Weights of a small GPT-style language model, trained from scratch on English Wikipedia: RMSNorm before each block, 337M tokens.
MLP neurons of a small language model. Each row is named by its layer, matrix (gate and up: input weights) and neuron, and shows model dimensions 16-79. Each number is 128 + 32 x the weight over its row's rms, rounded and kept within 0 to 255. A neuron's up and down rows have the sign that makes its largest values positive.
A block is one neuron, or neurons of one layer that tend to fire together. After each block is what it responds to, as a language model described it from the Wikipedia text at the highest values.

L14.gate3 [ 89  94 125 121 166 149  85 167 138 112  75 152 116  96 133 157 115 171  75 105 146 148 156  94 127 184 142 108 173 128 123 139  92 119 101 110 129 148 105 102 118 138  90 174 159 166 150 144 150 188 144  78 147 197 135 115 131 132 134 116 151 128 153 145]
L14.up3 [131 107 237 187 129 121  94  89 168 139 182 127  99 101 123 180 120 186 157 184 131 161 101 109 128 169 121 167  72 125 130 133 156 127 109  68 146  97 145 156 160 161 148 125  92 113 137 128 149 117 128 189 178 143 120 100 131  99 101 152 123 137 141 155]
L14.gate128 [137 115 123 152 150 182  75 122 110  87 167 162 153 134  82 188 117 108 133 131 160 155 147 162 119  89 101 128 134 141 156 125  51  84 109 127 187 102  98 122 107 125 112 177 115 115 112 115 130 135 105 184 119 101 127 109 135  92 115 223 146 121 156 167]
L14.up128 [146 118 140  97  92  92 138 143 167  80 100  75 106 142 105 123  63 122  88  85  65  77 126 112  97 142 141  78 107  98  97 134 108 145 114 177 117 159 142 158 171  82 140 172 148  91 110 117 160 108 157 138 135  87  92 137 104 151  96 167  85 117 156  48]
L14.gate132 [118 141 159 155 120 175  72 104 108 147 124 135  96 143 105 133 104 104 123 106  91 179 116  46 142 116 205 140 121 113 171 137 144 116 138 131  91 112 140  93 191 178  86 135 178 150 142  82 113 159  77 165 156 183 152 134 149  96  96  91 220 101 179 164]
L14.up132 [126 109 181 128 144 146 166 156 133 120 107  96  99 154  99 178  64 105 104  67 121 131 137  81  80 122 128 116  71 130 128 206 110 107 166 122 190 204  90 120 114  93 168 146 162 131 150  89 152 104 130 118 171 132 139 137 169 111 118 131  41 120 209 123]
L14.gate175 [125 134 130  56 138 152 104 193 135 138 126 130 113 176 134  50 102 114 175 166 116 122 144 119  92 152 167 134 108 142 153 173 138 115 112 154 120 148 109 141 187 133 112 153 129 145 171 135  94 163  98 148 145 182 123 192 120  91 157 143 198 111 147 105]
L14.up175 [133 154 154 124 191 112  93 172  91  51 123 126  77 139  86 151 126 138 140 102 116 108 179 165 120 116 122 157 132 184 169 112 136 157 137 104 146 101 108  91 200  79 108 109 109 163 143 189 184 113  97 112 137 158 154 150 134 127 201 136 132 122 134  48]
L14.gate217 [140 103  97 153  80 158 123 121 141 105 193 161 132 187 145  91 103 145 140 133 126 173 117 113 156 122 145  73 135 100 176 156  92  94  93 138 201 133 143 124 174 150 115 143 157  56 196  94 171 104 110 118 149 155 116 121 165  67 135 154 166 168 130 133]
L14.up217 [ 96 156  71 138 144 134 154 152 112  88 176 158 152 189  98 101 107 131 208 130 131 182 120 140 126  98 136 132 131 156 188 193 115  70  97 150 144 132 133 132 202 179  74 121 142  97 238 139 114  82 114 131 106 145 101  91 169  72 163 147 106 109 130 122]
L14.gate274 [131 127 150  90 130 144 176 174 127 111 104 107 205 160 113 128  68 113 140  72 163 103 110 124 103 118 166  95 173 109 121 169 105  79  98 138 114 157 137  75 107 113  99 143 179 133 132 108 188 128 120  74 148 157 138 162 138 167 107 111 171 164 198 118]
L14.up274 [112 155  73 128  91 111 138 138 143 122 104 151 168  96 137 144  89 107  85 167 111 132 163  73 125 155 106 177 140 154 161 159 106  69 179 138  84  92  93 114 134  69 171 162 121 158 187 110 110 165 138 120  93 113  91 113 161  85 197 136 135 135 114  71]
L14.gate291 [171  96 125 147  80 159 172 129 138  85 132 112 117 120 112  78 104 139 159 127  71 186 143  98 105 138 107 107 131 210 142 198  67 117 142 251 152 116 101 178 105 152  95 152 188 143 183  62 135 132 126 132 194 158 154 129 124 126 104 166 170 132 153  90]
L14.up291 [141 179 113  81 152 171 108 119 102 133  92  75 122 174  68 130 105 142 136  98 181 162 172  72 105 200 124 107  70 161 146  79 116 126 113 123 119  86 141 125 156  89 130  85 116 201 151 192 139 136 154 160 180 149 123 130  95  92 128 120 162 113 117  55]
L14.gate380 [156 113 103 128 115 139 123 153 147 121 140 137 175 100 111 157 112 110 129 102 145 157 116  93 151 151 192 107 147  95 121 149 128 124 160 141 165 146  91 140 131  88 147 129 163  82 175 120 121 140 106  50 157 174  80 160 100 101 118  83 169 138 119 138]
L14.up380 [101 211 134  99 140 125  82 182 114 103 153 158 164  83  74 123  92  95  91  81 122 123  79  87 188 208 150 123 137 142 159 148 118 169 150 133 180 171  92 178 155 128 130 139 118  87 161 146 121 116 119 100 146 145 106 153 134 109 139 103 126 147  87 117]
Line breaks ending a paragraph or following a Wikipedia section heading like ==Sources==, before new text or headings; sometimes sentence-final periods.

L4.gate249 [ 43 180 155 179  77  83 139 153 162 141 131 153 135 143  84 153 168 141 153 126 143 179  97 166 151  66 216  67 161 116 192 121 124 152 124 162 122 129 128 140  94 149 169 111 138  87 144 115  89 136  84 125 131 169 187 149 147  67 159 146 108 133 149 136]
L4.up249 [ 63 159 143 160  95 112 124 184 151 100 126 123 131 133 104 132 159 129 177 129 162 174 114 174 155  58 167 101 119 121 202 113 105 162 158 151 124 168 124 165  82 146 154 111 151  94 141 113 104 132  81 124 125 153 192 170 155  92 161 111  81 155 149 130]
Mid-word stem pieces whose word is likely to continue with a suffix, such as profess(or), s-quad(ron), struct(ure), fact(or); weaker on complete nouns like politician and contract.

L14.gate4 [155 110 144 139 100 143 127 107 146 172 114  94 132  96 105 202 139  59  87 180 183 150 130  86  86 143 153 144  95 105 128 126 114 118 125 188 102  92 139 155 130  94 132 145 128  91 103 108  75  95 145 120 134 145 156 154 123 164 102  82 153 139 132 142]
L14.up4 [178 157 143 131 168  87 146 128 147 129 156  59 101  72 125 103 116 110  95 112 149 122 149  88 126 125 153 164 146  94 103 132  75 126 120 109  78  79 143 195 135 133 136 105 129  92 105 145 139 166 149  76 160  86  98  89 175 175 163  90 145 179  94 132]
L14.gate31 [108  90 131 120  40 102  84 150  97 107 142 114 151 122 136 157  84 142 174 192 169 142 194 151 118 160 141  80 157  89 181 126  31 132 148 196 126 131 110 147 128 115 120 145 119  75 155  57 112 184 176 116 153 118 122 139 142  96 142  91 140 110 148 146]
L14.up31 [104  82 138 116 165 116 177 184  85 112  87 144 176 125 121  47 109 208 178  97 134  94 102  87 119 167 106 109  90 156 134 160 132 137 101 161  72 168 127 136  89 155 136 152  83 156 165 139 128 105 172 155 169  92  76 162 141 152 124 122 182 136 116 137]
L14.gate62 [144 103  72 116 121  69  73 147 124 140 120 117 159 131 128 141 147  65 142 150 160 147 112 137 169 124 171 106 104 142 157 110 119 114 147 112  96 111  60 131 141  68 210 116 135 136 133 118 110 153 121 149 161 197 181  59 117 108 104 100 209 120  76 161]
L14.up62 [160 111  99 150 111 153 115  79 147 171 143 165 148 163 153 141  99 117 126 150 151 178 149 136 154 137 102 146 135 118 108 151 169 153  91 155  49 132 185 134 147  99 133 158 112 185 100 126 109 130 151 118 113 152 161 128 119 163  74  90  87 128 132 181]
L14.gate96 [137 144  94 152 124 118 140 113 126 138 132 183 104 117 133  98 101 138 121 143 136  82  84 104 139 122 248 121 162 137 118 125  57 138 148 107 114 162 151 113 106 134 188 164 135 171 131 152  94 105 136 122 120 189 121 120 138 151 135 207  89 147 148 117]
L14.up96 [136 186  76  76 108 130 144 142 114 106 168 176 135 144  97 120 148 128 133 145 145  69 135  93  85  89 181 109 118  82 145  50  62 144 151 134 123 179 160 117 145 116 111 160 127 170 119 159 103 102 146 126 126 180 149 104 128 130 100 176  94 112  77  95]
L14.gate258 [172 125 112 114 102 155 102 129  75 138 120  90 145 171 148 180 133 107 123 153 115 146 120 172 176  75 220 134 107  91 101 102  71 150 166 134 157  98 125 147 167  72 101  90 134  75  85  91 114 102 151 160  99  77 175 143 147 137  91  90 125  82 102 174]
L14.up258 [129  68  87 172 155 111  73 105 123 105 105 100 159 160 149 103 110 168  60 167 167 155 136 170 197 166 104 184 156 109 116  89 110 187 124 138 186  68  98 135 125 137 138 141 102  90 127  87  68 179  87 117 181 139 167 107 173 132  27  65 142 101 115 132]
L14.gate325 [122 116 186  70 126  95 142 108 140 133 150 173  99 129 134 159 134 138 121 134  93  95 120  97  57 164 142 145 123 118 105 103 133  81 119 155  90  91 136 106 120 135  98 130 110  75  88 116 135 121  90 148 131  74  59 124 185 126 129 116 141  94  95  98]
L14.up325 [149 118 141 155 108 101 172 179 104 176 151 194 147 128 158 124 136 124 110 158 148 115 170 103 117 200 164 132 185 120 138  95 145 165 129  85  63 106 113 134 103 140 136 124 108 159 134 131 132  94 110 157 150  90 100 152 104 116 122 101 128  94 121 100]
L14.gate361 [154 124 108 116 111 116 131 166 151  90 160  78 146 117 156 113  97 175 137 133 152 101 128 108 117 158 152  62 182 117  98 136 118 141 100 111 112 134 162 154  96 103 165 153 131  95 151  88 151 150 159 118 122 112 147 139  95 137  98 124 130 118  86 137]
L14.up361 [146 103 104 125 180  88  57 140 128 114 107 124 128 100 173 154 140 170 141 126  78 124  76 110 120 144 174 161 174  90 118 160 131  86 133 115  90 141 134 108 132 163 119 171 135  63 178  79 132 111 129 115 114 125 138 174 138 190 174  80 122  99 166 140]
L14.gate369 [188 109 108  40  71 136 182 191 131 124 153 170 100 170 150 103 121 167  94 137 128 137 178 107 143 146 185 106 148 123 132 132 127 124  87 158 148 155  93 101  82 103 135 122 127 140 111  24 143 186 101 120 146 155 126 132 102 121 129 161  87  70 128  71]
L14.up369 [174 109  99 123 106 150 115 144 166 159 130 148  95 116 110  81  91 176 160  69  73 119 159 148 145 131 131  87  85  91 157 137 160 166 167 139 127 119 164 146  88 105 157 109 178 131 182 141 116  91 174 102 139 121 142  98 114  94  92 154  85 132 152 120]
Final digit pieces of four-digit years after the opening 1 or 2, especially birth dates, table years and citations, such as 18'35', 2'019', 1'981'.

L10.gate35 [ 93 149 121 148 121  74 142 143 141 146 124  95  89 164 160 178  94 133 131 130  76 133 128  68 118 152 127 106 108 142 159  99 102 141 187 153 146 102  75 147 129 189 158 180 162  72 186 134 108  75 168 148 105 199  96 146 154 150 154  72 113  78 122 153]
L10.up35 [112 131 153 126 161 105  87  48 141  90 124 143 102  99 163 117 142 190 165 166  67 157 159 129 100 132 100  82  78 149  98 133 150 176 149 106 115 168  96 114 131 148 122 128 148 193 155 158 150 188 173 146 144  66 150  89 133  88 139 154 181 166 136 138]
L10.gate75 [150  92 141 131 170 105 133  83 125 142 104 126 170 120 164  81 134 104  95 137 186 154  99 115 107  98 130 150 140 137 146 162  83 117 135 153 136 127 128 191 139 161  99 145 101 129 100 181 116 160 179 102 116 161 153 152 149 143 155  96 184 121 199  91]
L10.up75 [ 94  95 162 132 197 173 144 122 126 123 110 126 145  91 151 121 149 101  58 172 158 124 138 103 102 101 137 127 145 166  78  99 119 132 132 109  52 143 103 140 189 109 122  94 119  87 132 109 108 140 125  84 159 183 125 113 123 161 145 113 169 115 182 128]
L10.gate103 [137 100 103 119  90 128 147 116 152  71 140 148 117 132 142 144 121  37 175 174 144 130 155 143 133  91 163 140 129 143 156  91 130 116  94  89 166 125 145 145 149  81 212 187 147 120 125 133 102  89 128 123  72 148 149 116 192 130  79  67 174 156 212 149]
L10.up103 [106 120  97  78 131 143 188 174 153 168  64 140 134 179 148  73 167  98  56  79 117 168 126 137  85 109 118 173  68 145 165  96 143 153 161 102 171  98 104 154 116 138 150 145 180 162 114  86 159 140  60 164 112 158  60 122 111 107 130 129 113 142 134 121]
L10.gate124 [ 91 187 129 116 126 170 180 103 101  72 129 137 149  96  76 175 129 145 128 116  44 178  72  88 116 126 184  88 137 128 142 123 160 123 147  97 125 130 146 134  86 107 118 131 145  76 123 203 144 122 146  86 137 180 128 151 117  84 110 153 119 135 144 135]
L10.up124 [126 145 103 115 159 130 107  93 124 123 151 125 163 129 114 111 110 151 136 158 161 104 155 143 132 179 117 181 131 111 118  98 103 107 122 185 166 136 172 154 204 194 103 166 118 106 154 182 169 118 153 151 127 153 148 128 134 127 101 134  82  97 118  70]
L10.gate152 [126 127 148  92 139 117 120 126 150  95 156 127  93 185 132 153  93  90 103  95 129 153 104 171 104 148 149 140 118 120 151 125 104  98 132 156 146  74  78 126 129 124  79 143 145 148 141  97 124 189  96  92  62 174 110  95  93 122  77 179 144  95 100  85]
L10.up152 [149 185  42 118 151 156 137 151 151 148 109 124  89  95 140 194  94 107 121 165 161  94 121 123  87 131 134  92 105 119 141 137 106 103 144 159 162 112 102 135 170  93 120 115 164  90 107  92 174 144  89 103 148 148  46 146  98 139 159 100 154 113 112 139]
L10.gate153 [115 107 124 125 154 181 137 110 182 118 116 179 100 130  94 188  55 121 146 150 132 155 107 129  70 136 118  66 150 148 110 131 136  79 105 122 120 134 184 115 126 145 104 129 124 118  52  61 201 141 119 146 107 148  96 123 138 111 132 132 165  93 145 111]
L10.up153 [109 107  79 136 144  74 114 151  97  41 106 139 134 176  61 130  92 132 166  96 134 120 167 131 125  90 153 159 104  86 116  86  66 161 111 140 120 168 126 130 140 119  98 138 100 146 182  94 146  94 168 134  94 175 105  88 127 132 116  96 165 162  99 157]
L10.gate162 [ 64  23 154 158 163 149 102 153 129  81 152 131 125 101  95 126 134 131  68 108 127 124 120 118  54 112 159 113 165 167  84 144  92  94 109 106 132 126 105 127 182  92 106 122 122 120  89 110 147 128 143 172  89 128 169 140 127 100 117  66 169 166 124 182]
L10.up162 [119 122 123 178 158 165 146 120  91  75 135 180 133 117 105 132  92 141  49 165 109 165 147 143  81 161  96 104  90 140 115 125 124 128 113 128 154 145 113 138 103 128  87  99 120 123 181 127  58 107 186 111  24 137 151 169 175 108  78 156 120  98 176 147]
L10.gate295 [153 129 109 103 116 113 171 140 159 148 145 160 192 108 109 138 161  88  98 140 111 197 103  81 129 165 101 101 141 133 137 100 135 133 156 134  90 108 146 147 116 107 130 151 126 157 133  58 179 112 126 107  77 133 164 107 110 156  71 117 156 116 115 153]
L10.up295 [148 100 159 107 169 112 104 173 144 127 166 170 169 171 130 114 142 149  62  79 150 153 111 116 174  94 162 175 191 131 156  85 174 113  83 137  91 178 153 121 201 114 103 123 139 118 145 115 101 128 138 141 105 137 121 136 129  95  61 130 123 139 140 114]
Fires on the line break right after a wiki section heading such as ==Sources== or ==Finals==, and on the word piece that continues a split-off first letter, as in N-ov(els), n-av(igate), J-av(a), Un(ix).

L10.gate49 [ 86 118 158  61  70 166 145 139 201 108 102 131 137 160  82 110 102 151 190 105 176 149 155 113 146 138 192 117 165 182 135 116 122 150 161 150 192 105  82  73 147 121 126 141 119 149 135 130 167 124  55 127 157 101  95  92  92 120 108 118 119 127 189 187]
L10.up49 [128  97  73  96 178 146 136 118 167  88  32 146 134 137 137 120 185  83 126 160 150 128 103 101 129 122 111 134  98 139 146 121 181 135 189  97 207 152 130 149 137 200 170 171 134 169 108 132 155 111 158 149 119 147 167 152 116 134 109 181 117 129 130  96]
L10.gate61 [124  97  96 121 130 162 146  93 160 149 137 167  72 110 109 156 136 124 101  90 136 109 102 185 140  79 162  92 102  76 118  96  77 130 119  90 109 130 159 122  89 137 133 143 162 123 124  73 164  72 123 186  64 126  63 155  92  81  97 126 176 116 168  97]
L10.up61 [ 67 128  75 198 123 107 115 139 121 157 158 110 134  94 134 133 193 175 137 155  51 134  88 188 136 144  85 153 101 189  63 139 109  99 118 136  96  96 127  95 106 164 161 141 173  78 126 146 115  97 106 132  75 126 142 140 128  79 135 162 168 146 117  87]
L10.gate90 [121  97  91  94 125 131 128 104 137 133 127 157 105 134 116 168 108 112 174 127  83 101 104 107 112 143 139 113 151 177 174 144 104 164 138  93 120 121  88 117 166 165  69 165  69 101  73  52  96 107 111 133 120 137  84  81 105 149  99 155 132 135 139 143]
L10.up90 [ 82 175  70 140 133 139 146 157 123 108 137 152 138  71  94  81 181 152  76 116 116 169 128 165 154 129  94 180 149 109 122 117 131 154 100 154 119 146 146 184 140 149 117 144 133 171 100 159 107 102 107 125  84 157 198 166 109 110 137 121 111 100 113  98]
L10.gate114 [178 130  99 127  88 120 139 182  93 132 142 126 181 115 152 136 120 123 156 200  76 128 117  92 107  88 183 147 218 163 110  99  99  87 140 154 141 127 173  98  97  52 106 142  85 139 131  84 119 111 153 108 115  90  82 122 168  92 161 131 177 200 138 152]
L10.up114 [114 176 159 128 135 137 186 154 138 135 177 140  95 224  80 141 118 149 136 144 111 129 186 149 137 167 165 117 119  84 204  99  87 128 120  95 128 176 106 146  91 126 107 154 124 133  83  47  92  93 133 131 132 160 163 132  96  75  79 142 124  65 100 132]
L10.gate244 [133 132 139  97 123 122 167 133 156 124  86 170  92 130 176 190  86 123  98 132 162 131 138 148 159 116 204 138  92 127 111 125 104 122 149  93 171 129 217 100 123 160 141 136 154  94 157 135 165 113 145 158  58 112 125 142  94 149 166 118 147 113  81 118]
L10.up244 [131  95 137 134  93 101 139 174 127 152 115 171 119 199 129 135 117  97 109 106 146  99 158 107 136 192  93 104 119 139 154  83 249  81 133 121 164 139 161 187 130 148 118 147 166  82 139  90 115  76 125  97 137 115  76 144 138  77 149 135 182 133 109 165]
L10.gate309 [ 89 126  97  77  93  62 108 170 153 190  52 117 133 147 150 160  70 157 164 139 151 199 109 131 134 165 107 127 106 159 118 126 143 121 125 116 144 131 197  73  85 161 119 192 116  97 167 123 131 107 130 159 183  89 103 137 119 132 105  93 116  85 165 162]
L10.up309 [175 163 111  98 130 130 136 108 136  85 112 111  96  96 194 130 133 142 125 150 158  75 119 170  81  64 127 157  94  99 215 109 190 125 120 138 112 107 108 125 102 105 167 116 124 102 167 120 147  72  88 159 173  91 164 134 163 113 184 146 164  94 164 107]
L10.gate362 [129 172 103 122 115  95 169 139 125 151 112 147 137 165 112 128  93 113 131 130 121 163  93  71 151  96 160  80 131  97 163 134  47  97 151 155 171 197 119  95  76  95 117 177 114 108 176 120 153 122 181 177 150 127 134 120 141  68 118 161 179 120 112 138]
L10.up362 [ 94 126 199 111  84 102  86 169  94 138 101 142 111 152 106 158 117 126 176 136 143 160  91 119 142 164 108 101  57 162 141 163 139 141 152 122 134 128  68 126 106 141  34 138 133 112 152 132 120 182 204 167 103 125 117 108 150 176  69 150 105 109 150 183]
L10.gate381 [178 125  97 108 116 102 104 126  82  84 132 130 151 135 212 120  85  76  91 109 204 114 136  88 127 106 163 173 138 142 140 124 160 125 122  87 115 102 129 120 204 128  99 182 133  48  99 110 123 133 154 150 124 134 150 161 129 119 143 149 137 132 137 199]
L10.up381 [132 210 141 136  91 160 172  59 129 104 122 137 145 107  89 198 139 188 121 128 141 159 138 124 132 105 178 139 127 175 170 142 144  73 175 103 132 166 150 127  92 104  69 107 163 109 139 124  87 139 151 129 167 115 197 115 188 176 189 151 109  98 178  99]
Final digit chunks of four-digit years after a split leading 1 or 2, mostly birth dates and event dates, like 1|977 and 2|020; sometimes word-middle pieces of foreign names (Suá|re|z).

L10.gate4 [125  83 137 142  78 160 114 155 184 110  92 127 123 148 166 142  75 201 165 167 136 170 160 138 125  26 128 121 166 164 142 135 120 100 124 120 111  90 168  58 157 138 138  98 159 154 142  94  96 117 116 155 118 142 136 104 121 152 117 194 123  69  95 161]
L10.up4 [145 129 203 115 107 114 135 103 138 151  52 200 138 114 151 159 138  74 110 145 112 151 142 160 173 138 109  82 109 183 105 108 116 111 115 125 100 113 137 120 116 151  78 133 117 129  94  93 178 176 104 152 112 133 135 108  96 140 176 126 126 151 125 104]
L10.gate157 [119 124 144 126 117 109  97 140 177 138 134  80  99 138 123 185  71 143 133  68 124 179 149 112 124 187 154 104 115  91  97  54 101 198 132 128 174 188 187 162 204 101 147  64 117  86 164 150 133 138 136 162 163 132 135 109  59 145 118 120 120 157 126 134]
L10.up157 [115 122 140 120 116  82 119 135 143 176  64  58 101  94  56 152 117 171 134  90 138 166 134 113 103 166  89 144 126 179 123 153 151 136 126 107 101 114 119  50 138 142 127 126 132 187  99 113 168 140 145 136 164 123 135 135 123 124 111 119 143 108  84 130]
L10.gate186 [114 107 127 123  89  78 191 118 135 131 134  56  95 157 147  98 149 182 132 127 138 181 112 126 140 159 122 131 128 125 136 118 103 129  79 123 119 109 135 119 111 101 139 189 128 106 150 123 212 178  61 137  75 156 133 106 128 115 136 113 112 119 154  83]
L10.up186 [ 75 108 134 124 134  91 134 126 143 146  97  91 115  87  96 149 163 142 155  99 122 157 148 145 155  88  77 152 135 162 117 109 152 151  67 138 144 166 163  89 124  66 122 113  77  82 173 163 202 105 155 139  81 115 182 148  71 131  91 127 172 153 111 129]
L10.gate198 [ 96 118 162 146 134  90 104 165 133 159 131  70 151 162 152 125 123 189 138 132 134 117 123 169 162 102 141 142 173 180 123 128 101 182 124 142 120  88 152 126 147 134 127 144 140 114 128 146 185 193 150 109 100 123 222 197 109 173  79 104 170 161 148 132]
L10.up198 [181 177 106 144 168 106 158 199 137  86 134 116 132 150 150 104 150 234 176 124  70 121 122 105 120 104  90  86 115 108 152  99 191  84 137 118  85 152 115 130 173 122 108  92 169 131 127 172 114 145 152 100 137 124 144 145  87 103 142 109  98 114 152 120]
L10.gate248 [121 125 127 185 112 139 183 112 141 156 141 153 158 138 128 132  99 201 128 151 118 156 156 123 150 118 144 104 124 204 144 104 124 138 131  94  65 159 188 139 135 155 161 126 151  72 125 128 148 169  89 139 165 151 122 142 113  83  99 116 119 184 144  83]
L10.up248 [193 139 158 136  65  89  99 139 100 107  79 177 148 165 131 132  94 148 137 107 141 173 116 189 138 113 127 133  96 146 160  92 122 189 112 151  87 153 171 189 126  62  74 103 112 140  85 144 179 198 101  83 108 119 159  90 122 140 113  94  85 130 106 141]
L10.gate262 [ 83 153 111 164  92 130 135 159 195  71 121  97 120 131 103 182 135 186 116  84 115 185 192 169  95  97 203 150 133 170 141 145 118 143 122  68 121 147 131 180 136 122 172 144  99 106 110 138 127 128 140 186 126  87 170 125 106 110 111 136 125 104  64 140]
L10.up262 [104 119 133 193 150 184 161 139  98  98 123 203 118 114 102  87 124 193  92 132  99 135 107 155  81  69 133 130 174 109 148 164 137  12 116 121 124  92 113 166 135 142 122  88 151  79 130 158 156 171 105 157 153 165 155 142 146  61 107 169 125  73 119  78]
L10.gate280 [106 118 121 175 120 103 107 198 176 187 113 131 138 103  63  91 104 129  85 137 138 101  54 184 143  80 151 101 155 145  98 130 128 160 126 116 119 107 144  79  91 141 146 132 180 133 152 104 139 158 164 148 108 206 186 174  98 159  78  87 140 157 177 116]
L10.up280 [115  77 107 127 117 151 144 173 120 116 110  92 138 119 150 108 147 171 115  83 119 137 141 114 136 110 132 126 128 124 148 148 147 160 131 102 104  97 146 103 161 133 151 120 146 216 111 175 108 131 146 163 138 138 145 153  88 108 165 138 111 180  72  87]
L10.gate365 [131 147 120  92 160  83  92 199 160 168 119 139 139 128 149 179  95 152 105 110  63 123 142 148  94  97 162 123 132 138  86 129 131  95 162 161  71 131 174 104 146 180 125 132 131 169 145 180 148 141 149 100 139 103 120  91  72 117 161 148  96  96 144  95]
L10.up365 [108 116 106 200 181 131  91 122  99 118 186  96 100 100  96 147 137 138 113 122  67  97 149  92 117  85 154 121 144 139 125 134 155 135 120  88 112 121 158 112  36 121 123 124 151 149 135 141 111  83 136 186 104 153 104  89 114 112 122  96 103 129  95 125]
Short middle pieces of words split after a short first piece like el-, am-, v-, occ-, L-, e.g. el|im|inate, am|b|ition, occ|up|ies, v|amp|ires.

L4.gate355 [ 90 117 124 115  93  68 139 151  78 131  90  99  98 102 165 121 107 109 144 119 127 118 105 155 112 119 135 180 181 145 103 119 110 146 157  68 119 154 156 117  85  74  81  91 117 147 152  75  86 124 127  77  63 110 170 188 119 127  30 106 109  71 213 131]
L4.up355 [172 201 123 132 140 199 114 126 115 171 132 173  76 193 103  89 121 108 109 100 132  80  47 159 118  94 124 145  91  96 130 123 160 117  91 111 106 113 102 130 125 195 156 121 162  91 136 130  69 115 102 136 101 145 107  28 125 144 172 116  79  57 109 118]
Trailing digit chunks of years and stats after a leading 1 or 2 (1'988', 1'983'–84), and "of"/"to" in sports and biography prose.